From a checkpoint of a small transformer trained on Wikipedia.
Size: 8 layers, 10 heads of 64, vocabulary 8192.
Architecture: LayerNorm after each residual sum, learned positions, biases, untied embeddings.
Training: a variant of Muon for these matrices, 600M tokens, 9715 steps.
MLP neurons of a small language model. Each row is named by its layer, matrix (down: output weights) and neuron, and shows model dimensions 245-372. Each number is 200 + 20 x the weight over its row's rms, rounded and kept within 0 to 999.
A block is one neuron, or neurons of one layer that tend to fire together. Before each block is what it responds to, as a language model described it from the Wikipedia text at the highest values.

Description: Mid-word verb stems. Middle word pieces of longer verbs and their derived nouns, before suffixes like -ation, -ing, -ed: inn-ov-ation, exc-av-ation, cons-ult-ing.
L3.down331,228,198,219,250,204,166,211,217,222,183,170,199,212,212,175,209,191,194,211,171,166,194,232,205,205,207,198,201,143,154,236,200,169,206,224,208,208,189,182,240,188,220,197,202,223,198,243,197,192,236,211,175,204,206,205,181,213,167,172,181,223,191,197,184,221,217,146,211,209,203,174,195,212,199,213,213,187,200,167,215,205,188,190,220,187,192,234,213,245,221,210,252,177,243,164,213,158,207,156,194,200,225,207,231,188,194,230,222,180,205,221,226,204,207,214,210,171,210,202,171,199,196,182,196,214,209,187,182
L3.down497,201,215,154,173,203,204,171,183,203,207,204,189,179,206,211,202,215,200,194,201,183,190,194,209,181,235,170,230,226,234,173,222,181,198,176,202,208,182,224,213,223,199,205,242,213,175,209,211,174,215,186,219,168,172,222,220,239,180,194,249,245,192,206,166,205,213,171,200,217,209,222,183,221,198,201,174,192,222,204,185,251,205,151,227,206,224,200,192,162,169,191,203,199,226,231,215,184,236,195,190,203,230,232,211,191,196,194,210,205,177,225,200,184,192,215,211,181,181,204,193,185,197,187,169,181,185,193,230
L3.down512,182,205,173,182,193,244,195,173,201,172,192,202,220,213,207,211,186,245,195,223,202,215,187,194,174,202,220,187,225,181,183,191,172,196,204,222,184,186,204,216,223,184,234,210,225,172,199,177,203,220,173,204,211,202,217,202,168,181,193,218,233,223,163,174,197,213,190,199,188,209,179,158,208,182,211,227,194,228,198,190,191,176,201,176,211,214,201,183,172,219,188,198,153,197,187,206,218,215,156,222,212,205,218,196,190,220,168,198,200,226,194,185,180,218,222,190,183,212,216,245,224,218,184,217,214,214,219,200
L3.down1319,192,184,219,200,196,185,190,158,219,167,208,159,178,210,204,230,217,187,251,195,227,214,189,226,196,177,219,189,171,179,209,212,214,218,174,222,194,208,247,181,180,229,198,193,188,200,226,169,227,173,206,214,215,208,234,198,195,185,188,213,193,195,199,191,202,173,175,183,229,202,204,191,187,220,223,205,221,211,173,174,165,228,210,217,211,176,216,191,189,189,206,213,178,226,180,163,200,193,201,227,199,229,224,229,175,207,215,242,193,217,213,224,201,185,221,240,252,226,209,184,218,187,216,218,204,211,189,208
L3.down1425,205,189,224,212,199,224,200,222,188,185,166,176,159,206,198,165,163,208,181,167,203,165,229,180,223,215,200,221,201,195,216,197,207,201,224,232,190,197,227,197,205,206,181,196,203,180,180,203,211,185,185,203,176,167,162,204,200,202,172,202,196,195,191,175,176,193,211,240,220,228,213,192,223,171,191,256,204,191,195,182,228,194,198,206,193,200,200,239,200,148,208,210,161,193,203,256,194,210,202,191,223,212,232,224,209,211,198,207,214,190,214,201,199,218,172,212,203,202,205,207,227,198,189,210,161,211,190,194
L3.down1688,187,226,165,218,210,193,175,198,191,211,187,206,185,167,192,181,203,208,189,217,237,187,228,193,192,218,185,201,202,211,164,195,216,204,202,208,232,150,236,182,261,248,206,232,198,172,220,202,158,193,209,171,189,213,217,199,206,201,167,209,222,205,208,151,191,198,208,218,185,216,185,222,193,213,206,175,189,203,208,191,240,202,202,220,226,215,232,190,197,220,174,192,171,155,231,205,188,234,176,199,181,179,169,182,219,193,217,182,196,176,188,220,202,209,223,169,217,167,183,218,203,188,209,221,193,216,177,189
L3.down1752,205,194,260,205,196,186,169,225,171,202,182,179,187,166,190,200,213,210,187,221,211,190,227,228,209,192,212,204,207,193,187,196,210,197,163,213,166,200,224,207,184,191,183,172,181,189,180,180,192,199,203,208,171,192,218,196,196,226,184,211,235,204,187,226,219,172,177,179,199,205,197,202,189,204,145,179,194,223,166,198,194,205,200,242,173,177,192,202,197,251,204,200,231,207,193,219,202,170,188,216,179,236,186,167,215,185,197,196,228,197,188,175,215,208,185,188,233,196,203,211,151,233,220,226,205,206,180,209
L3.down2041,197,214,202,212,212,174,191,200,201,155,186,205,178,179,188,213,181,173,197,176,217,201,178,227,184,197,172,188,210,187,199,160,190,238,213,207,178,190,215,159,216,180,200,215,207,223,182,218,178,167,230,230,224,217,209,181,217,207,201,187,190,237,188,195,188,200,178,204,220,225,224,237,211,187,195,225,218,205,201,189,179,184,215,247,182,202,176,182,211,219,179,209,176,199,214,187,207,203,182,214,159,176,189,194,221,244,199,199,208,231,183,206,177,243,186,225,188,161,200,202,209,208,210,204,200,175,195,180

Description: Place and nationality names. Tokens of place names and nationality adjectives, such as cities, US states and countries, often after "in" or a city name, e.g. York, Oreg(on), Japanese.
L3.down438,161,181,199,196,193,226,225,151,194,221,212,226,180,215,170,233,184,202,184,189,221,195,156,186,176,230,205,175,186,198,199,240,175,216,196,187,217,224,197,188,219,218,182,245,205,181,198,169,204,193,195,234,190,190,190,216,198,206,202,204,239,199,207,186,198,222,232,215,216,179,203,185,160,175,200,201,186,199,198,190,185,189,180,224,208,187,165,190,186,192,196,240,216,213,217,184,182,218,227,246,222,240,156,223,270,183,188,186,217,195,214,191,221,199,228,189,197,186,170,211,208,193,218,180,203,182,228,203
L3.down487,218,232,201,214,218,210,176,182,193,213,230,198,190,217,231,191,200,201,210,228,167,162,244,184,224,168,217,202,204,232,236,231,176,176,219,218,189,193,255,184,216,237,165,199,186,206,210,204,208,190,201,234,202,207,231,164,229,186,214,220,213,203,180,184,227,220,218,159,215,220,202,192,151,228,207,244,193,183,202,221,197,218,180,207,215,192,187,212,206,199,203,182,205,216,245,169,168,202,195,169,193,224,209,198,201,230,202,168,204,224,206,224,187,211,219,195,195,195,211,205,201,209,190,147,153,165,185,198
L3.down854,208,172,181,231,209,217,196,215,197,185,212,171,201,192,195,183,172,210,204,190,222,208,231,173,229,211,176,187,173,213,201,227,185,192,188,202,203,192,233,225,241,189,196,204,194,227,223,210,220,253,216,194,208,157,195,177,194,205,188,196,195,174,223,226,217,175,199,194,233,219,223,206,219,198,231,184,167,185,188,182,169,216,239,205,219,197,163,212,217,194,228,189,167,202,206,190,214,228,190,189,215,210,210,175,203,221,196,233,200,211,214,206,202,173,215,192,206,204,200,212,223,197,184,226,175,195,224,200
L3.down1518,197,221,211,182,190,203,210,222,202,193,185,226,222,218,204,225,201,223,226,197,229,191,193,198,204,189,186,204,214,165,206,227,202,198,205,201,196,174,195,132,200,203,205,206,218,207,197,206,182,223,202,208,188,186,214,234,203,173,195,214,188,207,183,218,214,241,190,237,192,198,187,221,197,192,208,190,195,229,193,187,221,201,184,213,219,200,206,181,216,206,216,234,155,149,200,192,176,203,222,203,214,182,210,203,226,208,203,200,201,241,193,229,226,159,227,196,198,174,212,159,215,205,189,186,173,211,200,227
L3.down1563,212,219,256,214,219,231,188,220,186,177,202,198,230,231,244,177,183,229,235,179,197,178,176,192,208,184,204,162,199,176,184,213,192,192,185,196,195,212,227,161,182,191,204,223,213,219,247,181,206,190,195,224,192,199,178,204,166,193,220,215,204,192,222,202,205,254,230,196,212,179,186,213,187,207,180,214,194,222,191,174,191,214,191,187,172,203,162,224,217,216,201,197,201,165,188,218,181,205,187,154,201,187,218,197,185,203,178,202,207,192,201,199,216,214,195,154,233,189,205,140,176,217,197,232,159,220,170,217
L3.down1601,223,201,193,195,216,206,225,201,142,210,172,188,171,201,213,175,186,214,222,223,209,208,191,216,190,183,184,189,193,185,183,194,169,199,197,173,216,199,196,171,210,233,196,206,185,159,210,222,207,159,194,190,177,252,223,208,183,220,203,211,230,205,179,244,201,191,217,221,199,219,179,205,182,202,207,173,201,205,200,204,192,183,185,176,205,163,232,211,236,199,185,231,214,165,191,193,162,194,218,188,202,201,209,204,203,220,198,211,211,174,209,205,192,207,221,163,183,199,209,118,215,186,192,204,196,211,227,177
L3.down1725,178,222,223,175,189,199,192,218,148,195,197,191,228,213,211,183,220,238,211,225,225,188,208,202,194,180,192,196,224,215,215,214,202,188,220,194,183,233,226,174,223,186,199,186,214,171,214,195,192,228,179,214,193,191,199,192,193,191,185,157,187,197,220,191,185,290,216,169,170,175,172,170,180,189,209,206,194,199,197,175,196,239,183,210,192,206,212,214,173,202,216,220,188,176,175,213,128,220,182,217,189,168,179,213,216,179,220,219,217,216,194,206,211,218,222,218,209,185,215,145,208,170,205,198,184,183,201,180
L3.down2379,206,223,230,215,183,223,224,201,198,198,194,207,175,207,190,209,158,201,202,227,206,199,187,185,205,189,187,170,168,169,226,240,173,205,189,233,205,182,218,184,184,235,208,172,210,185,205,196,198,178,213,216,217,163,193,229,209,225,213,185,205,196,198,206,198,192,216,239,206,215,174,201,211,174,220,235,182,201,199,211,205,209,199,205,207,200,226,170,196,219,200,171,171,197,210,192,197,205,193,195,221,188,186,186,196,194,196,193,235,218,196,186,247,168,200,144,202,181,171,205,238,159,191,225,180,216,189,187

Description: Mid-word subword fragments. Inner pieces of words split into several tokens, right after a prefix piece, e.g. sub-mission, Pil-gr-ims, is-ol-ated, bul-let.
L2.down2485,205,232,246,235,178,229,171,153,214,163,208,239,205,191,219,198,191,211,200,175,187,196,184,212,155,200,149,220,212,182,193,198,180,216,199,199,195,241,197,200,164,162,181,183,189,213,197,193,211,198,208,164,188,191,208,185,182,209,205,177,219,227,221,216,195,165,199,201,195,179,200,219,191,205,216,234,186,189,196,200,180,235,229,208,235,224,213,166,183,176,207,170,218,183,184,224,217,144,145,213,197,202,216,195,215,210,191,199,174,204,194,202,191,200,180,205,202,158,175,195,187,222,199,155,234,194,189,206

Description: Line breaks, mainly table rows. Newline tokens, firing hardest at the end of pipe-delimited table rows (sports stats, squad lists) and also after paragraph-ending sentences.
L2.down106,198,175,197,206,156,185,224,193,196,177,169,197,200,209,183,213,204,184,167,192,228,198,187,168,202,190,210,198,184,183,176,162,160,198,189,192,222,170,215,204,237,200,206,210,201,207,203,208,224,195,199,235,200,187,175,233,206,198,185,200,164,196,169,204,195,209,216,226,211,203,209,214,212,200,192,178,210,200,176,195,201,213,189,225,205,214,246,196,204,184,203,215,178,191,187,204,171,198,152,197,189,209,176,194,187,175,209,176,220,196,223,186,212,216,220,206,184,205,225,144,162,201,175,204,204,195,181,194

Description: Line breaks after text. Newline tokens ending a line, mostly after sentence-final periods, table rows ending in |, or semicolon-separated stats rows.
L3.down128,214,207,187,188,215,212,218,227,214,265,186,174,183,168,200,156,207,191,184,156,205,183,205,188,208,210,200,198,206,190,197,186,181,205,210,221,229,183,213,209,198,253,153,197,208,200,181,204,196,203,235,181,201,247,217,188,198,204,199,222,197,226,237,200,160,161,183,181,173,218,198,216,224,191,200,192,190,221,203,201,181,174,226,214,213,177,163,193,218,219,192,199,181,244,230,144,199,203,230,192,194,212,191,167,183,240,200,247,207,204,199,207,222,199,199,202,246,212,197,206,217,221,199,193,186,230,239,187
L3.down506,165,194,195,174,179,223,206,208,216,143,217,225,226,197,200,183,224,232,172,215,197,196,179,225,212,198,224,209,208,209,245,214,182,190,172,204,201,222,175,211,189,183,148,188,211,208,200,207,183,183,188,132,184,208,194,202,224,200,224,214,175,188,206,205,222,229,210,174,177,164,206,192,202,188,195,241,180,176,186,203,169,208,244,198,194,175,197,184,212,188,170,178,218,193,236,198,178,215,153,211,209,198,196,236,201,198,199,210,192,185,216,205,203,180,221,211,201,186,174,219,225,198,183,213,167,195,190,216
L3.down862,194,223,255,215,217,194,201,156,200,235,190,211,201,189,206,210,245,225,184,203,217,201,195,162,209,227,172,227,186,203,216,193,198,219,209,188,209,205,208,201,201,196,210,214,197,188,222,212,183,169,196,159,189,209,172,202,201,188,164,225,182,242,223,218,165,186,204,215,208,209,210,175,199,178,219,185,218,206,183,196,223,228,224,195,199,178,133,208,189,212,215,141,185,183,182,207,155,192,195,220,186,160,218,190,202,192,193,185,205,215,196,216,202,164,222,219,218,181,245,188,231,188,216,171,178,172,178,159
L3.down1637,193,209,233,231,209,221,199,198,184,197,204,207,226,167,214,207,186,206,222,218,201,194,186,187,197,179,221,186,228,181,207,212,231,184,206,184,172,196,221,204,186,202,208,199,198,199,213,179,151,176,204,164,183,216,226,186,154,213,208,179,192,203,197,202,193,198,158,219,199,198,226,165,207,199,204,180,234,178,197,215,188,209,192,205,236,176,234,195,194,229,202,220,221,218,183,179,225,214,166,232,183,203,176,226,212,209,187,193,183,190,183,200,186,203,216,199,176,175,191,204,212,217,193,163,177,220,211,219
L3.down1814,205,211,196,191,178,182,215,205,196,204,204,208,210,197,203,171,220,193,219,180,214,159,232,189,182,195,192,277,202,188,213,194,217,217,206,213,177,205,203,179,176,187,160,173,179,172,241,197,187,183,187,213,198,171,218,200,211,206,251,201,184,199,228,198,179,191,202,165,193,198,226,228,177,231,230,189,205,195,188,195,195,185,220,207,241,197,188,178,200,213,189,173,234,182,224,200,199,195,168,215,195,232,221,215,207,201,268,211,197,194,240,213,195,221,183,208,180,217,212,166,189,160,194,190,209,196,191,171
L3.down1852,204,218,192,216,182,191,224,206,205,200,214,199,200,173,202,202,190,206,228,230,180,179,151,208,225,208,203,212,210,180,230,173,178,203,223,204,209,222,201,175,194,196,244,198,194,196,237,162,192,212,185,200,198,211,238,173,208,208,223,193,220,197,191,213,183,211,184,188,210,216,213,208,193,215,215,194,218,193,192,231,257,208,168,217,159,177,207,191,213,213,217,218,196,224,205,208,218,200,197,214,214,188,210,199,206,223,229,179,230,184,259,185,204,203,184,226,269,194,219,146,211,224,163,112,200,226,203,202
L3.down2154,208,215,231,202,202,191,190,194,197,194,205,233,205,235,195,185,242,204,253,200,194,207,191,178,196,203,214,222,186,228,210,199,199,194,203,229,204,244,208,180,211,200,195,177,203,214,182,179,181,184,238,186,185,187,216,202,236,222,188,178,215,174,191,197,213,242,203,207,193,208,186,190,170,185,210,210,233,198,175,216,233,206,233,193,172,202,191,190,184,171,188,197,168,130,231,216,215,188,184,225,180,195,228,182,209,210,193,202,196,224,234,217,218,184,198,208,197,252,175,214,236,224,214,194,194,211,186,154
L3.down2502,196,202,215,241,234,187,178,211,178,223,201,213,211,214,217,193,169,212,195,210,205,218,206,197,173,197,191,220,154,208,177,130,165,201,146,227,177,237,205,175,216,201,196,186,216,198,183,215,190,190,198,217,200,253,199,234,195,130,205,220,212,171,182,209,194,207,190,193,215,195,205,173,203,202,229,215,207,174,204,211,174,207,220,201,200,190,204,205,200,207,226,203,163,217,185,228,191,187,194,249,186,200,173,210,203,181,234,182,186,166,202,209,198,209,223,183,222,216,210,178,223,198,214,195,194,219,177,180

Description: Table row ends. Line breaks ending a row in pipe-delimited Wikipedia tables, and some cell tokens right after a pipe, in sports records, election results and squad lists.
L5.down314,226,253,238,152,191,193,230,218,219,198,191,198,201,200,212,182,201,204,200,171,216,228,182,219,217,208,204,205,197,187,207,200,156,204,210,245,212,180,223,188,216,190,200,181,205,195,239,160,202,241,190,199,191,207,180,212,183,217,214,192,214,189,210,186,238,196,209,229,208,178,210,199,198,173,194,207,201,161,172,187,179,195,194,197,220,224,183,188,195,184,203,226,205,192,185,168,132,230,196,215,226,202,211,181,202,208,199,168,211,216,229,164,195,204,147,185,179,210,209,192,205,225,205,183,155,202,167,195
L5.down1173,208,177,250,238,231,207,189,206,204,194,189,222,228,185,206,243,193,181,221,211,181,205,199,222,204,200,177,175,212,218,215,206,203,185,213,140,150,154,208,238,212,193,225,274,200,199,204,214,195,226,188,196,206,235,200,177,194,202,207,206,252,163,229,165,186,221,197,212,198,194,163,195,228,183,204,178,204,211,176,232,200,159,198,191,176,178,164,184,219,196,228,205,199,181,189,228,205,219,201,208,193,213,233,201,197,173,190,218,205,224,228,198,218,173,238,201,229,195,216,184,195,217,218,204,199,203,220,177
L5.down1237,212,198,217,186,185,209,224,207,212,196,202,192,221,170,205,234,200,184,177,182,229,194,179,206,172,211,208,200,192,233,205,178,233,215,220,200,177,162,176,187,186,197,155,155,173,199,211,196,183,221,213,190,197,231,197,203,193,198,208,210,244,189,181,198,175,189,234,237,172,224,203,218,214,178,183,137,213,191,212,186,196,180,171,180,201,222,206,189,211,169,175,231,192,219,197,194,180,206,207,213,207,183,197,182,190,217,208,157,183,249,219,163,187,191,215,203,183,180,196,198,211,196,228,216,208,170,210,180
L5.down1805,202,199,240,189,207,186,194,187,176,204,203,215,198,213,198,247,227,209,213,200,210,187,195,206,204,196,221,221,182,203,237,233,205,210,173,207,165,180,189,223,187,161,178,184,199,193,172,227,222,193,206,208,202,184,199,199,198,210,180,238,191,161,193,221,195,197,217,192,200,212,214,195,203,153,206,181,168,202,159,228,224,180,213,209,219,211,186,190,189,215,208,203,194,185,213,187,213,183,203,209,188,217,185,200,205,203,204,190,189,202,196,164,177,188,191,180,204,173,210,171,217,157,221,233,236,216,182,238
L5.down2036,170,187,218,204,241,225,166,179,234,184,213,182,229,218,242,211,219,193,181,218,211,183,213,197,199,209,177,195,210,189,186,202,238,245,207,212,197,196,210,215,214,213,206,200,204,183,217,211,206,182,215,205,164,210,181,190,225,202,203,199,204,185,218,193,187,196,217,201,192,214,195,172,187,216,211,207,213,230,204,232,245,155,189,216,203,190,185,205,200,203,212,219,191,222,203,219,198,194,213,189,179,218,204,216,194,203,186,241,173,185,208,224,222,197,203,212,182,187,220,217,210,197,183,202,188,212,209,220
L5.down2077,167,209,211,188,205,156,191,180,197,197,172,223,210,196,220,198,228,229,221,185,196,215,195,194,212,172,190,214,214,199,171,213,164,191,204,192,229,178,206,206,206,190,194,211,223,216,169,218,232,201,178,237,197,202,192,227,183,158,201,179,218,179,201,220,192,185,197,194,225,205,186,218,207,193,186,194,272,214,176,182,199,195,197,170,240,191,192,209,210,181,216,183,185,173,208,200,170,221,171,187,203,202,201,190,176,192,218,185,211,195,225,219,219,204,170,214,235,229,216,200,220,226,209,196,176,214,265,193
L5.down2118,196,223,240,164,206,242,236,219,186,234,178,215,159,186,198,215,210,210,207,175,188,220,181,176,186,189,199,205,211,196,225,167,163,208,199,210,180,207,198,189,201,211,190,199,228,186,224,189,221,216,232,232,200,189,201,213,216,184,201,210,217,194,203,225,235,201,203,244,211,224,183,184,241,207,206,227,198,184,195,157,187,193,184,199,198,200,216,175,216,195,232,172,201,188,212,185,193,187,200,209,234,230,166,217,180,236,176,158,189,212,209,227,199,188,173,173,152,206,175,184,233,200,228,197,188,206,216,222
L5.down2392,224,203,204,193,258,174,186,197,197,188,211,254,208,178,229,210,175,204,211,203,199,200,234,189,241,189,146,198,192,146,206,188,201,204,205,200,250,158,217,146,215,160,186,235,212,197,202,180,160,199,194,233,197,227,181,204,158,226,250,215,184,173,216,220,187,191,224,236,205,163,199,183,211,184,199,193,205,152,165,194,217,200,217,188,227,173,180,209,244,172,195,185,192,207,214,211,170,202,182,151,226,187,186,184,188,229,197,164,181,211,185,204,175,163,166,209,203,217,190,174,216,213,186,206,196,193,207,187

Description: Place-name endings; subject verbs. Final token of a place name after in, at or a comma, such as New York City, Rhode Island, Oregon; more weakly, was or is right after a person's name.
L5.down1032,220,249,217,172,196,183,183,197,186,226,207,168,205,201,243,185,201,198,205,209,182,219,256,212,192,208,178,209,183,209,221,227,185,200,195,206,171,177,189,174,205,181,212,233,197,241,205,176,229,204,175,200,160,197,208,220,217,198,240,202,189,214,221,222,219,164,186,213,201,160,200,162,235,197,199,215,200,202,174,203,195,218,202,194,194,201,197,186,210,196,176,195,143,178,194,226,225,223,196,197,201,203,219,201,191,145,198,171,226,214,221,186,211,228,163,201,225,203,210,136,211,170,217,207,230,178,196,192
L5.down1235,196,205,218,221,194,217,181,202,215,221,205,205,173,147,214,206,163,195,205,197,204,188,218,202,202,210,182,201,185,145,217,220,193,194,213,214,210,184,188,203,177,181,158,172,180,224,227,155,232,211,167,161,217,217,207,200,200,195,216,195,193,176,212,212,234,189,191,193,222,222,213,211,157,207,222,209,202,184,229,204,183,201,200,195,202,194,245,239,200,188,200,192,191,219,220,174,209,190,203,189,197,205,184,164,204,206,216,230,212,217,200,204,199,190,190,143,188,177,216,175,205,206,187,176,234,203,178,190
L5.down1245,239,182,190,149,175,202,213,225,209,192,175,194,203,179,192,212,207,184,213,202,177,223,209,210,200,196,175,229,173,207,190,202,181,186,203,242,209,239,192,190,199,202,169,177,205,221,187,218,217,178,202,199,208,194,216,195,148,212,224,233,172,177,174,174,208,233,214,183,180,201,208,195,217,179,193,196,180,173,209,224,214,183,200,210,216,198,160,219,211,178,206,184,221,201,209,219,196,204,196,185,204,150,193,176,164,188,185,197,174,199,207,207,188,201,205,230,179,229,199,245,191,193,205,197,188,224,201,221
L5.down1368,198,213,203,203,214,205,237,177,203,223,147,229,170,206,202,216,232,194,179,202,180,186,221,215,193,216,199,188,217,209,192,193,165,241,195,180,216,180,219,191,184,204,212,222,202,210,198,208,191,194,220,239,204,185,188,194,193,198,170,230,208,194,210,226,178,233,207,185,181,230,209,192,178,198,209,207,168,240,190,179,154,197,204,196,220,202,211,195,160,252,198,206,199,190,231,195,170,198,196,195,206,198,213,188,197,235,199,227,186,166,203,250,223,213,194,209,201,195,202,169,191,185,190,161,230,163,205,204
L5.down1881,192,185,193,205,176,171,192,200,237,174,180,206,235,185,203,169,189,210,207,210,211,217,219,195,182,218,189,186,184,173,195,205,217,245,187,214,198,189,191,228,200,217,200,203,210,192,210,192,210,203,173,200,181,233,216,220,194,214,208,205,195,194,193,206,184,209,175,193,226,214,193,218,184,212,215,230,229,205,211,212,174,203,231,209,245,210,199,169,187,185,214,184,204,182,200,269,183,186,221,206,207,217,212,203,222,170,202,196,184,179,196,170,219,184,172,185,201,225,178,216,195,221,194,177,218,223,230,196
L5.down2046,217,223,214,192,213,190,209,203,207,196,230,203,192,195,199,195,214,181,213,171,193,202,180,194,216,207,185,203,193,165,202,221,207,242,231,210,193,173,188,209,223,176,188,171,225,219,188,224,203,185,191,204,200,227,215,209,199,195,187,187,191,190,188,203,191,171,226,205,198,187,171,219,211,230,184,236,202,164,189,207,160,192,191,226,189,210,208,211,180,208,205,189,198,198,198,200,205,196,186,192,203,254,209,208,171,218,190,187,199,183,210,190,190,211,213,202,173,192,210,204,218,195,191,176,187,220,213,201
L5.down2133,214,164,213,145,202,165,218,201,156,205,193,200,176,179,173,187,230,201,198,160,198,215,231,163,183,206,196,214,189,175,218,204,221,207,208,196,177,207,243,236,208,175,208,187,173,192,178,185,201,232,201,168,180,199,204,182,195,230,208,187,215,177,235,219,200,166,203,201,179,174,209,216,207,193,180,195,191,217,176,216,201,225,192,200,203,197,193,204,230,183,191,205,227,212,222,164,243,221,184,202,218,219,187,227,213,212,227,208,210,242,212,236,205,202,200,224,210,179,175,218,193,202,189,214,192,174,183,200
L5.down2338,190,210,232,223,210,175,218,214,187,197,207,241,196,213,196,249,211,211,161,219,198,221,187,182,210,167,213,179,190,223,180,205,177,176,161,199,215,173,172,182,219,222,201,179,225,214,191,177,222,186,174,180,201,192,200,230,191,175,262,177,209,208,208,221,230,196,240,183,194,198,214,200,238,173,174,183,207,193,162,234,207,229,191,185,208,185,217,176,197,214,190,183,214,205,197,233,186,192,172,210,187,186,211,199,205,191,199,185,221,186,184,205,182,223,201,199,220,207,191,190,200,188,208,196,212,187,184,159

Description: Mid-word subword fragments. Middle word-piece fragments inside longer words split by the tokenizer, right after a prefix piece like ex, en, rep, as in ex-am-ine, en-h-ance, par-ag-raph.
L5.down345,159,252,175,196,216,214,196,245,176,196,201,182,194,188,212,196,225,227,171,219,187,222,209,212,199,243,186,180,198,210,200,182,173,177,196,201,214,219,214,179,194,173,168,184,222,173,250,210,191,198,188,202,207,183,209,163,226,177,228,212,160,212,236,209,192,199,206,234,173,168,224,168,182,191,194,206,213,170,183,208,231,219,195,223,205,229,219,218,160,237,205,199,198,180,190,207,234,204,205,196,219,166,187,200,209,215,187,199,183,187,200,192,199,164,210,218,171,193,186,175,194,210,208,171,213,195,194,196
L5.down372,207,231,200,171,184,199,169,194,227,215,163,214,197,191,188,202,194,218,220,191,154,192,166,207,203,196,212,215,191,183,228,212,201,246,189,222,213,218,176,178,192,177,192,194,184,171,187,183,227,218,184,227,216,210,192,201,201,174,196,230,173,226,187,209,215,199,211,182,184,197,206,216,203,173,211,203,169,198,230,225,213,202,164,198,190,195,180,203,168,200,236,206,156,254,188,185,226,174,197,183,204,188,221,209,153,176,189,186,186,211,202,165,186,230,212,182,219,218,195,186,174,197,225,194,192,198,187,209
L5.down1192,198,219,206,232,204,196,161,162,200,224,214,185,202,202,181,210,213,200,187,160,202,240,176,197,192,222,197,198,206,183,221,157,179,158,190,213,203,205,205,194,166,227,211,213,197,177,232,172,201,220,191,193,165,217,204,209,180,218,207,232,156,194,206,200,175,219,213,191,192,235,212,235,207,204,259,234,227,175,202,171,239,193,200,200,204,172,204,179,237,195,212,189,186,212,186,192,190,168,202,182,164,178,193,204,212,191,244,204,231,220,224,207,179,225,196,224,194,217,191,209,159,221,201,232,231,203,201,225
L5.down1255,192,182,221,210,159,209,188,217,181,212,160,231,201,189,211,204,172,203,187,194,164,200,217,194,181,216,176,233,201,168,197,203,206,207,195,187,200,194,161,181,238,214,216,168,171,184,190,190,175,180,219,170,187,215,206,201,222,185,187,205,191,224,194,187,209,170,208,202,210,238,211,183,200,162,197,166,237,187,203,190,189,200,163,241,175,209,203,224,221,199,188,233,178,229,221,162,203,208,182,220,205,210,179,175,157,210,211,184,192,137,200,204,197,191,201,200,202,201,233,209,190,188,200,211,218,181,203,188
L5.down1884,218,191,232,151,242,218,213,235,209,215,209,196,195,217,208,193,166,176,227,151,210,209,199,197,187,187,199,203,207,187,206,203,211,206,210,224,192,197,146,201,185,169,181,174,177,203,166,196,209,192,192,174,180,198,208,194,196,157,227,248,214,231,193,217,216,247,172,168,159,210,214,196,198,216,212,197,174,227,192,194,196,237,178,212,182,199,147,215,196,229,228,213,193,220,235,190,203,149,186,183,205,212,193,213,216,196,220,202,195,192,207,192,175,221,237,199,232,183,201,185,178,210,191,207,208,212,195,215
L5.down2006,181,196,205,175,170,155,170,199,234,203,200,193,197,163,214,164,190,198,196,189,203,170,187,198,210,198,207,250,165,149,189,205,163,201,232,218,205,192,197,199,206,205,160,219,203,185,201,186,182,199,191,232,190,189,238,162,173,188,211,190,162,167,198,194,208,198,172,201,214,187,204,190,224,220,171,208,197,211,199,216,233,181,208,215,215,187,225,204,203,208,188,176,168,206,232,209,209,198,166,207,218,211,183,190,188,209,193,194,203,177,216,171,173,216,189,202,233,162,193,187,211,185,206,120,170,221,166,175
L5.down2396,191,198,230,221,191,201,180,205,206,218,255,159,206,242,182,202,219,201,160,232,167,183,206,194,189,159,202,201,199,218,218,199,214,164,209,234,195,214,203,213,214,218,215,166,193,205,178,204,203,193,198,182,215,183,206,215,240,212,204,186,207,193,206,192,205,193,190,200,219,233,247,201,171,206,225,220,168,204,175,188,201,218,218,201,248,160,179,213,204,191,172,157,172,192,230,225,241,189,214,189,210,225,184,237,218,194,192,211,174,204,228,231,202,200,179,196,223,224,190,179,229,195,183,206,161,209,218,188
L5.down2468,188,195,161,180,208,165,233,202,207,206,192,264,194,226,203,208,193,205,195,227,213,221,194,221,168,236,160,249,208,188,233,222,200,211,219,193,214,201,254,206,203,197,233,200,187,196,198,201,162,187,198,220,216,212,195,182,204,195,198,195,192,210,180,219,220,197,188,203,189,203,207,174,162,206,184,174,226,232,177,188,167,202,195,241,230,172,199,186,202,205,179,178,206,196,197,140,203,238,253,162,189,221,218,219,189,207,222,177,212,203,180,176,204,185,199,189,198,177,168,195,199,182,186,189,196,192,176,211

Description: Place-name tokens. Names of US states, cities and countries (or their final word piece) in running text and tables, such as York, Ohio, France, Peters-burg; occasionally other word-final pieces.
L2.down1934,199,171,191,167,191,172,208,197,176,201,190,200,199,202,209,201,196,230,196,216,218,193,196,177,196,193,207,211,216,178,201,195,200,206,185,207,205,188,212,169,182,189,187,203,186,204,220,200,218,172,178,215,197,221,188,219,211,217,201,245,203,183,184,250,189,240,193,194,204,212,220,207,187,188,206,243,227,221,211,192,220,197,234,201,186,205,172,239,198,218,231,170,177,181,205,213,197,205,223,166,188,208,197,191,174,215,194,156,224,217,208,194,225,153,203,178,222,208,217,181,197,214,205,210,178,197,212,209